config.yaml
norm_place: "pre"
rope_theta: 10000.0
bias: "all"
init_std_o: 0.0215
optimizer: "adamw"
learning_rate: 0.000738
beta1: 0.95
schedule: "wsd"
decay_shape: "linear"
batch_tokens: 65536
train_tokens: 750600000
MLP neurons of a small language model. Each row is named by its layer, matrix (up: input weights) and neuron, and shows model dimensions 128-255. Each number is 128 + 32 x the weight over its row's rms, rounded and kept within 0 to 255. Numbers have three digits each.
A block is one neuron, or neurons of one layer that tend to fire together. Before each block is what it responds to, as a language model described it from the Wikipedia text at the highest values.

List field separators
L8.up155:188110095120109177153125138182081121120111069116140160140137114141095116162171122087125114159186095113142150076117145153105146201161173092118131095064140112186154121150115082120090080165122116124048161109137138104157130134137135134090132142094085154118142125109138081132185169121087161124124110094154120119096095090123135110191119123141125104118124141120066087077107129138119071151102
L8.up178:138145142126187126086187159144143166104112092147056123123093076137069100135144094122123095189130096111100133101113146149125140095101134045082076154103152093138139142131135108112127174168112148142095143074148100136170124120174111166077173130145107161086140093171095147088197146155080148143138131141138149136088122130162079156110116111147126112044166129067124196116098150158169109135119
L8.up842:127097135113123090098165128148077184124119133023113134180164074126109111211089179151105118217082122152116158100129174161153144139158127048071124117143147100168114097107168104101104136140185180143070155116126114180110169103174116082080130189119146143140127101130145068088163180147142158174178146122114113151122103045108115162153121116115171109142152173137114112098098124146162128119064
L8.up1116:159097131098137148134185084167148145100146186140086130102112106113163136180152087135098149117157129175159155078071165154170121223121154073060095081087124122125112155145098131162139094082123158080140184117116071119191135091124177141106101118141099205092115122119149112144147161113160115124153126119071126140146122068123112161167095138134162112042161170152163104125073133114128128136133
L8.up1222:139090180080151134107136094121124146147138100107106141200112143139103124056110104097113150073203153126127119127156137120156112122193172117107121128136190132158084136093084100099138113108149086121134182150140071077152143149140124093126099147153137059141110096149118091117111141131114064161145140142097125144143116094105150113137144071131150088072126124116165163141121108101182114159118
L8.up1340:175126134085112159116088119088118114200194143100145142093093091076137102128135166140104084102148143169160149021090130085125134121136109134157076097110181121080118124163160118120134176122133142137139095118157155150136151109192089112136138103142071128088120179101174123101130153128171109131140142153084128152099138102083138182166157127089139085067157139163140157133128127128117085107101
L8.up1390:173151136111157115088113111152095124091146130087095135151129070086191157208140141074122105151135119230125127117094154084148128192138136097119131102152165158111158093088183109108127153116135091085081157131092169165191160135108132103166118139158088123136104134140112191099134140089130119143145177141099124132111064088107115218145156147141122116097113091181168198186035166168141090162140
L8.up1522:133047185083123143098157118161166132173187140122151107131130155163149054134149149079115198082132112229163196055078147133139146087080176108118099083087126116144109086106085125074141098084127106157141177132114132175126178122120142094092179113127059130118139113096139097155116170106098130094148099184127149160091165093067103149204121177083108095133144128155113139116104117078136144142172

Repeated name starts
L10.up725:171076153100174020069161094132136069102130111141102139126155138168130120127174095108190106135170121117218137131110125085113167172129128125198120155133143091079106155135090133118098117153137147160137079111126107177141055228177149104139113086154091096115127147115137132182117157140105139169140094173099119117138129126147202096168147174110132132057126122085151083098144057108144105123104

Additive and pre-verbal adverbs
L8.up379:159159134058116037122124118100117127155204151125168124130148078124060072150098157117106099134129106135170143167159171125123134119110134154146106130100154151141119100051133111114079155160115151113152144106139137126113125224132182108121108131065140128102212094106082125181146132149087106156134116150158081202181172146097135120137150140131181130079137109091086125168127169092148135125164
L8.up539:136146142099162089081096143151152178223147131115163073110177095085126162101128137094159134149092097160186168151178144146120105095087137093087139132065151153164153141165105123125168095115145056094113082136130117122135070153098203102163117096127140180089151153099137105151117167074100154187152078130172149150087212134114151049121129088127070130134121115146115184157131104144150075109095
L8.up768:125132146078082109165166131144064162124146153074110157134119120173068047154102134138116189061184077243111079095117153153094143105091141146148156136160153140131134122096138135175091082109133138113125101144112088129092102206094153115078157146144098155082124149126110079107114157109143128136121112187174134114145080166079160112162115139138118142122161111144141183166157150056114084087063
L8.up1148:116152086135125161120149163132101128179167108117170153165193141126145139120145116192101157131133153175176131111107167134128113176116092094113114156096117126167150103126132057138131126131124068065135113121156157084149134235077147073130164167209126154157117116132059118115060215119170180165125113198142157138101147108124120143122114110139137140123137132162062105134125179052132114171084
L8.up1162:125094104109126082088140141154172113202142133079129145179144172161113109104100124113155151166061122119172095151142187117151107122090191129094159074060140148152109117106114153146176113124114041095167105112153094102080138150087179110124216111139101151137143125127093085139131168075108120148124136124144121153141180142129168084099127117098145068102147112129119157126157116050129136124115
L8.up1325:154185110108186062142107153153121167150148120119104107134154159138166130119102120110125150076090088164126112095221151157138149165095189109107096102100153115160060131071097150108156166119123151100188102142129141157045118189091149077117175124135068166127140132150065133102176171089140098127110130180134052140148198136115140116130103106100074141063121023101147147140114135084164169106117
L8.up1380:138131144117085113072129162095166132197132107086103168108136105191155085105121198092089181100168093173174145137155194152118106107115162074096110083062118103138119128146088088146102117119121075141118095134134126127085058162144116097089172086176113132147105117175123140135117133127103111142131122160101138083137189102174164155118112092115140135129126100118141134092164104107139141146117
L8.up1451:133114125125120092092084165085080186156162119088062155104144154129151147168121134128133074078183127129094140172129146116080097122091170130110081096085139118101126129110063130095103169158144098108159089094174106093091072186105095117155173082140076143135119198156114157116060100124176157161167121104117105150128137119141149058148134172084126068178118178136082134097150130137129139154120

Row-start list entries
L8.up463:135074126101151072127122106139116078116132099126103105130138125138142117127183081128185141183109091121144175110133140125140136145105117129161177110143156142116129152120121151116163119092138096103145111132138119137167135212158133096135099079111114098181122131161122156107095094230107148099140127175134198124089120134155181132169171138120123112123134135078072131121095100074147063109159
L8.up619:118182147109151081088083179142098142183077133076131107154133151163092174123152100111118123198106159142199167123061113098131124116110110098151118118077158139099116101102103101110124121165127141083166085126102151119131090187089112151159116122157098097117145142163144112155192141145114128179132127107145186168179161182162176103108127148128094127115099152128107128116188073114153141162090
L8.up720:138150125108119120134149155160140126141136134152127143127133162126134153092117145094148148106141113181147132105124060135155144171066139149166127121153171126087156089094118124144166143079102126113128111116110126164105088129108142137064159145107172148153128159119089184084107082095144125169210103094123148081118117157073158127154158133127092130073100090124168143061134137150160145136133
L8.up782:137155136134131152163133139155108116137086170116118122128114154096098079084128127099118141144121140186154181101156091125238098110133164077172195060172187140142173161152099117111141168110131125136120072100047081116029161084130145144114136108126163142187133152156061110156110109162109118128193114143131135119147107121069145132134148109122133117113139164112180098110108097159185146156166
L8.up1087:151051108093114075110150143075118129129134148166098140108145112162119100132082094118197163152133111090118138138127141140172143140151100122169171116154156116066133173105104162108201142108086135173145082086139059113124133159176165073100103101153134062190103172109088118169094131169120173137147131110136135083065104130098144092150150175123158105132171176110136089074115163057169165105143
L8.up1207:201153206099131035091163105096107109142125127118105133102162127208147086116077140162218179189110152153166166114136133127114151117131106141173133111175137118072142131133094113136153147118162097138169081131080113150109120226194149093139131091150115147161141142124125170167058103169095125200142104109144130165095133145164098118105128152116176079058137178098113101075098173035197118135135
L8.up1290:191130132084123136165165131179159144172116167133108081159095144156136093102167156040122116125198134129159111093126072170160129130149108128117107150136171038113115081154157123158186113190125103092139189117130116122124079193150163142118107123193095158130116074130126175106145115106112143161137097178166148177088118154132126140121115088171097122151140124132104109101153209047162149186107
L8.up1524:190069096133203107129212112096082103171135132085089126098127149184083130123150126179223130128170136131144185136099131078131144144134135113181098143049134132090147150126215124154127087130126136102114096115135166154114066192132104124153104089177115119147163135188094157106074111131111122155148104169127152182145141158156129096137143125117138148077109157101130118103080145114190059146066

Naming words, sentence ends
L10.up119:143174130138117151102101130158129157147127161169073136096142172144151158160153158079150203146122103081119196118167061098090119082176127119150094153172158107078074107144154071086103086147083166117153116129100129170166090135095153141130151127083117162134135128145165107064095163131076126126143168087099107136126111134089162096139081142130130109138133099139099184116158120034211089177148

Partitive "of" after quantifiers
L8.up395:189171108086142122122182141117197115141152111132146138148122159169167130141062121090177129152158114103130168125131092106096111088069148174164123118103106096143151074130149120081173190107095095185147117115122087128152130165136146111125132075127105104160114125144145135103151121124092110147174138141071109174140137118168114145108142176153103117117132122143179097129157146093142112118126
L8.up400:153093158056139156095147118142189115117150113134075141080090085126105118107153190142162126124155125126139137139170032110119150131111131189106115110095139109085108125156167099097140096132024136051169115121132131130166128105157104156131155100076139134068127202147109123109193091145068099120130127106154130056122133127096120171098161121096160078139124086132151127091130233138168110174133
L8.up604:145174140157134048043091252068205130158129125110116128126104085077142186200154150105165189153181127198107106120096145081143109105136121112103104088059108153138130101139111118165083187129119086139134116126179130118083147157158151073104149146162083140086123100110118186114139142139115094134113150134164120113162159090141179123104171116116154120097129121157143143112075141079121117104135
L8.up993:170092132052167108120148139249121135169138130141126093178162112141114168083080138123076143136130136093180146149187160105124141171121144148091052084157148097120139099181136134123128101164137081147139109106159108111119131117101101039080147168097128081136148112092103156148156131090161191170156119132086113132125133123119167109102072133120045143114143092129159131113153092143170120076110
L8.up1268:143127151172176146133134158147147050088138113077127159120104133116164181100150136144136113148105087147095166102129146107182141171152140058111124123132188124181132086106102110115133180162125121151165095146081149123145120097151156073112087184132126179116139136134134083104122083149075142095112125123143138172132172070095145144117137143090089098111181102146057194090099120077130116164137
L8.up1341:161139154131131154130135190115173150143115184102163085129138142148094089086148137147152158179089115123169130067125193119163071173167164122088134085124160148172118108162139165142061162082143131159137127150128132145046162130125163088051132154157154115096112125108074133123171127155116091131140177134171161131139156064082121130099089133091171143148212116173156102094120136122151084114132
L8.up1485:192165049117127098096151129157118166157115144137102090159145132147083115045162155101114159137137162157186118072177163071145099142143134133110124123065131122160165134124136108135126124115076124121109099117087165098068124101129116094132125084111139098113155092114100117149084151086107151130156063179109170157139174119156151163113114128079109077147108157135095118106095125125142121122143
L8.up1510:159185152123216094174147156108112069119149125125120130100111124147187194139103161173139124142178105129076144153141094103164132116106165111144149106132173121222045179117126068085058141113106105133152131149208055135101119197120160093132113109155122118110131121187122040145135109153096093107125137114089143123187188132132157158140181109081128150116142137118154196069162082098189169082093

Slot before a verb
L15.up43:210105182069123061078186135139100160125098131107087184151170127181138096098164151112063114129153113095067158147136053143143119145105186077137141147123137155140056123109135084134102145141120117108113136115186135119064110204112181104139125149155095153118139113122148061185150124146165156155130135143098089130125148136145194100123116124139152166069124187118104147138140118116189098171165
L15.up454:124053185138117143141130093108110128155118161131135129182144165178120154145099132111069125170105156101130127112169102132106129123083095104151135151064113122209065150102197135147139111132166150119135143075177059093197131179116156119154153156129098149166149105168075091198111125097120139139101086070120042088142119136155111150162132148107122107212136151133063105111148101050140142149187
L15.up659:130132160193137080137108107170064142207166108078117175065155148120102095131124114124114104128164132111062139125146097161124087120050125089108098121155170140147163154141163090077081169170115150093052161070209100159121112149116128071158105133215087161172138123131123196127086141113093143094116169154107125191165185119143188169125142167122114106163194157118130157069127120094102096124102
L15.up992:146161197117120114110173158101092127116112133077093132125090106154153136115135128076152158167090133101061090129139159116176084175084147127126111116069126124181056114079194142127168109151180150154162080096119133153069172206118094117181151158166138094145174143139160102127061086112110134119153127153084068208116169128133181168129135114065140083123153143111098160121167137090094117158153
L15.up1278:170093191114081105057159164087116146161092161180099153144134150118115122083146113104120204136198155123119105150122123134159098119107190089119127133110125141108083135120109092136134155137124118123130079143178176072129120194106132111134100104175092198111155158136149080155175130175142132133104128123105086121131127140134152080117106108124139165091119156118088171124103124132162127190126
L15.up1387:082107143073118183113135171157175133121144094095081109111124172142108118153071168081139099147085167170140120108193174119189059077054133093131180141164102152151099145071133110076133105154154110130197146106140069132129150138145197089139179154201120111166164136127145141101088173154097135133145133140178122210116164127143171162106092138069029091087165144103072104153165141117149107147121
L15.up1402:160112154118111096119131117107118086228095120118178093118143131150160132129125145095154118126128112169101102176175123115128093084101098107154122124125134115110118125118084133134070159172124159111109170091166113094107103217128179131131115167124149186089143118144100120147125117086139145120144112156130150105100147093084188144116098077130144127065121165113118159182141069129106088143103
L15.up1429:137162174110145102080141151108087148114109128090170163123151136186135129118094111096109113087133083142106087105146085095139076136130117099175046091136147143221150107137124114191123161154197159101105122105166088165079116171157115122110115107123123134118147113128156111192046107077132169117164145124122108175107141123187150115162136128139167139188172164102134173169123060101165032140166

Pre-verb adverbs and auxiliaries
L10.up1099:137169112186154078061104153109144074175137121105175101100169106119174116138189187117160150152109135117063100122185206064106117136112135133121104087077196120176133129114121130087145118110118101164166113095163141121075132196087205121146104123132076147107125090061084165151133147082143136145114135113121147122235192117124182151127082128100150116116145049140133148138155082098121106127109

Number prefix before final digit
L15.up332:125096134114090149150164123103154202143143125169176116126142116114145100121083123111105174162108152159147116125111104063099144083142107133101126134145130154076115085112046148094097128169073074156150114100175104120188159108084127113105142135077137164059134122112132143152112185125127082151152145084066146095127077117145130098154103163085103143139095044134084153096129123136117144111166
L15.up449:130096118196182143152199129134141181162082110180137106174155116133148078120124175147120133138076107077208125132147103094164112159176103157103131108158148098128146146161084131162096095152097097106082096114121108120156123103116157092111151100167169048110157115118076129165101137180102151111129137159173177130191120133135147172147106134086148113157111123109115063139153147148119152131106
L15.up680:107114165139115100141205159121162155176117146123123125118122136153115103134130151108099109142124126154141150133134164084117089148133199131120101124077175100137183109186064100141121184139072119132100073107109118130098116152128146117125124058157118097118142115060081190126135146113142127109122141113166174115114128124156087175114123152111148106136141123090123108026106132124104169172163
L15.up687:131120128134151147114169173122172095108098079123097199178159159113167128132145128122108184206167120148108095170099198115118125159144115091081100117152147125122154106116071070106143152139100184123100147139148143114162148139108154096115177136164073117188128109099158132104122120159152120122159090135123108091142128064111111161122138143135126115074124123137129111129156085099161119175093
L15.up717:123131136089151167130148121063109136136111107175116064175166160092130127089157102106147196119122114161151198138093092126199108156097133095174123114110178105135182168118100159127158135160078160134107098107126050096107112124071123103071133143108135110157157120053143140066133132150114183165123080109138136119160145155157099129132104122134146078130144099110108121122103130107126104127194
L15.up760:196093175124093080139123141128131104159130134123076071109199173115108108085129179100092115123121146105083092104125161138159159153122125104053154172128190116099110122145089140161181122107135137118176134104125145097101132145094135100123158079170112079104130151074104102084132166084115128127128108097139083145165154181146121082170078147150130096130146188092102089114131135155158090115148
L15.up1368:114137163133114181167158157124162152149182072095123163131122150106164159124053149144140089153139097118173125204103130124101071168132163095130125087117122096123149139131086116102120157083143164119069107081092119120166152127158127133099135111135136126145171128117153126145133137143117115200116168107061166172080104105098164180153027180128144127120106146103177102123127161131127171137094
L15.up1433:126093121113133112108197123141214170118156134137102200171178124149170076116148134079128190157114115130157165135123153137134106157136188096136106192141150146120170114185076112121106099152148156119127165095140151158152163116139114061106126133142129138137132096118170105106084109071129143160100116151057108139183113108172119099118141123071165097129115017121145120101126122138110081082171

Partitive "of" after quantifiers
L10.up1108:075198091081132112174109147126197166150105155166149097177142105158155133141080130141141132155123121133127144113154059125163092131113185100078132152122168052172086142173097087173075100173143128179150116109145079104103127147098141098107138152123111100141180041131097125068170084138133128112128098081167153097135172083171151153108153082068168143155129120082088110109054125127138142125164

Genus name endings
L15.up147:126158131102148130144145154155149156141155158069080150125162105137199157134081103168102190163138079140153138081165125114157084100140117117098071157131162108143105156103055163085090160110116118170120093134184160187139099123131190116073114102092045126081137132125130071084147125164063143110153100100157096140178108124087084128143153123124141086155188135113135151138062148163174103177099
L15.up157:184191104114169121122109209085149128139144098139154122138187087122159116093176112151064112169160179163169130125146132127151131135125107111141066100156142113116104179098107118108063112110086120111138118137084162164116090190138146115133168146138083097162130184097139132116148163171156144128135079107125123179176083118098141118137158108106100054150123099126102152181095109154097102122155
L15.up492:177135095165162114191160096127150144109152115114106161158148124176093131094159150137125112174151159109181152060046162137110121136151120119067068111118184106159088113164164144160187124114140121145127131117096092133181129143129156124102093204147135160121154106198127131201140094125101096161107117136151118109148069141175129130188161123128139071131158141129091138104079123148089159162139
L15.up620:118120110142096168089121098098147147112131081138123164134129109088184095041071166094080103090143130060120115064155111119131113138057123156159112092107129083197092133085151061097094086095146113102127152119140114121095131105121199111092150079138079163118160145143094137146141099195133110136084176083149129141144120150208141158179161134111134151124082117095095159141170097125172116188162
L15.up726:110172104113137136164176126155128173135171131115111104095162076123138118092187172122128148188173131120167143099195092102214114106103114132096114112127157064137105127155098162106138123134129108200097073109121136121161153136108216134129097129139075096124117143112149064169161187163157126171157105169117154125127164153133122156230133163127193115102160152139152135132111138090134145142192
L15.up885:116130142136167146088149108168117080060129128166149143152108105153115099151133136098100194201148103172124115124137160049117090171074107113177139113135110097155138103149150129056103112110168059156188113095126111199170076143096117077154178132170146101153170048113144159146128115162110101148114160126110133128097120166115146100160110132102131140120127093111165121138134146107155155138091
L15.up890:115156129129143184082095107173174120180131140173105132126180147133126152106153159091097115109108154178163110144102089069086126128120180159195107122153209107151118142130061013113110139138146109082110094104140148145161110144163145131118149161115107163145162067146171192081126139107086103131143154121118152100162121075135133156133177126073207102167093065103102102126091107109096154144196
L15.up977:109142133123166086103116122185117147165156138089127093072102163082139083172150128121118152144177108106160136082116102134119119168159095149131083097130110127115051100168105169132142154094122133137117127117113092173141171127186143105132165149166103120147156135085167163127128129178127152156199135090056136131164082136090177141144138135116043116176078130116101129175097137129102198126146

End-of-name boundary
L10.up1302:143095094095100101099118124126123131116180144105154130153103162129115135100170085131128135155130124091133107124209160147132108123142196145127154125127154132095063093169170163107140159116136102106088114121165095058145099158084177107082116144154083157118144122141128150120086130050140100164097131145093135108172163132061102095123117108110188134079158087158152172127118072174157094128165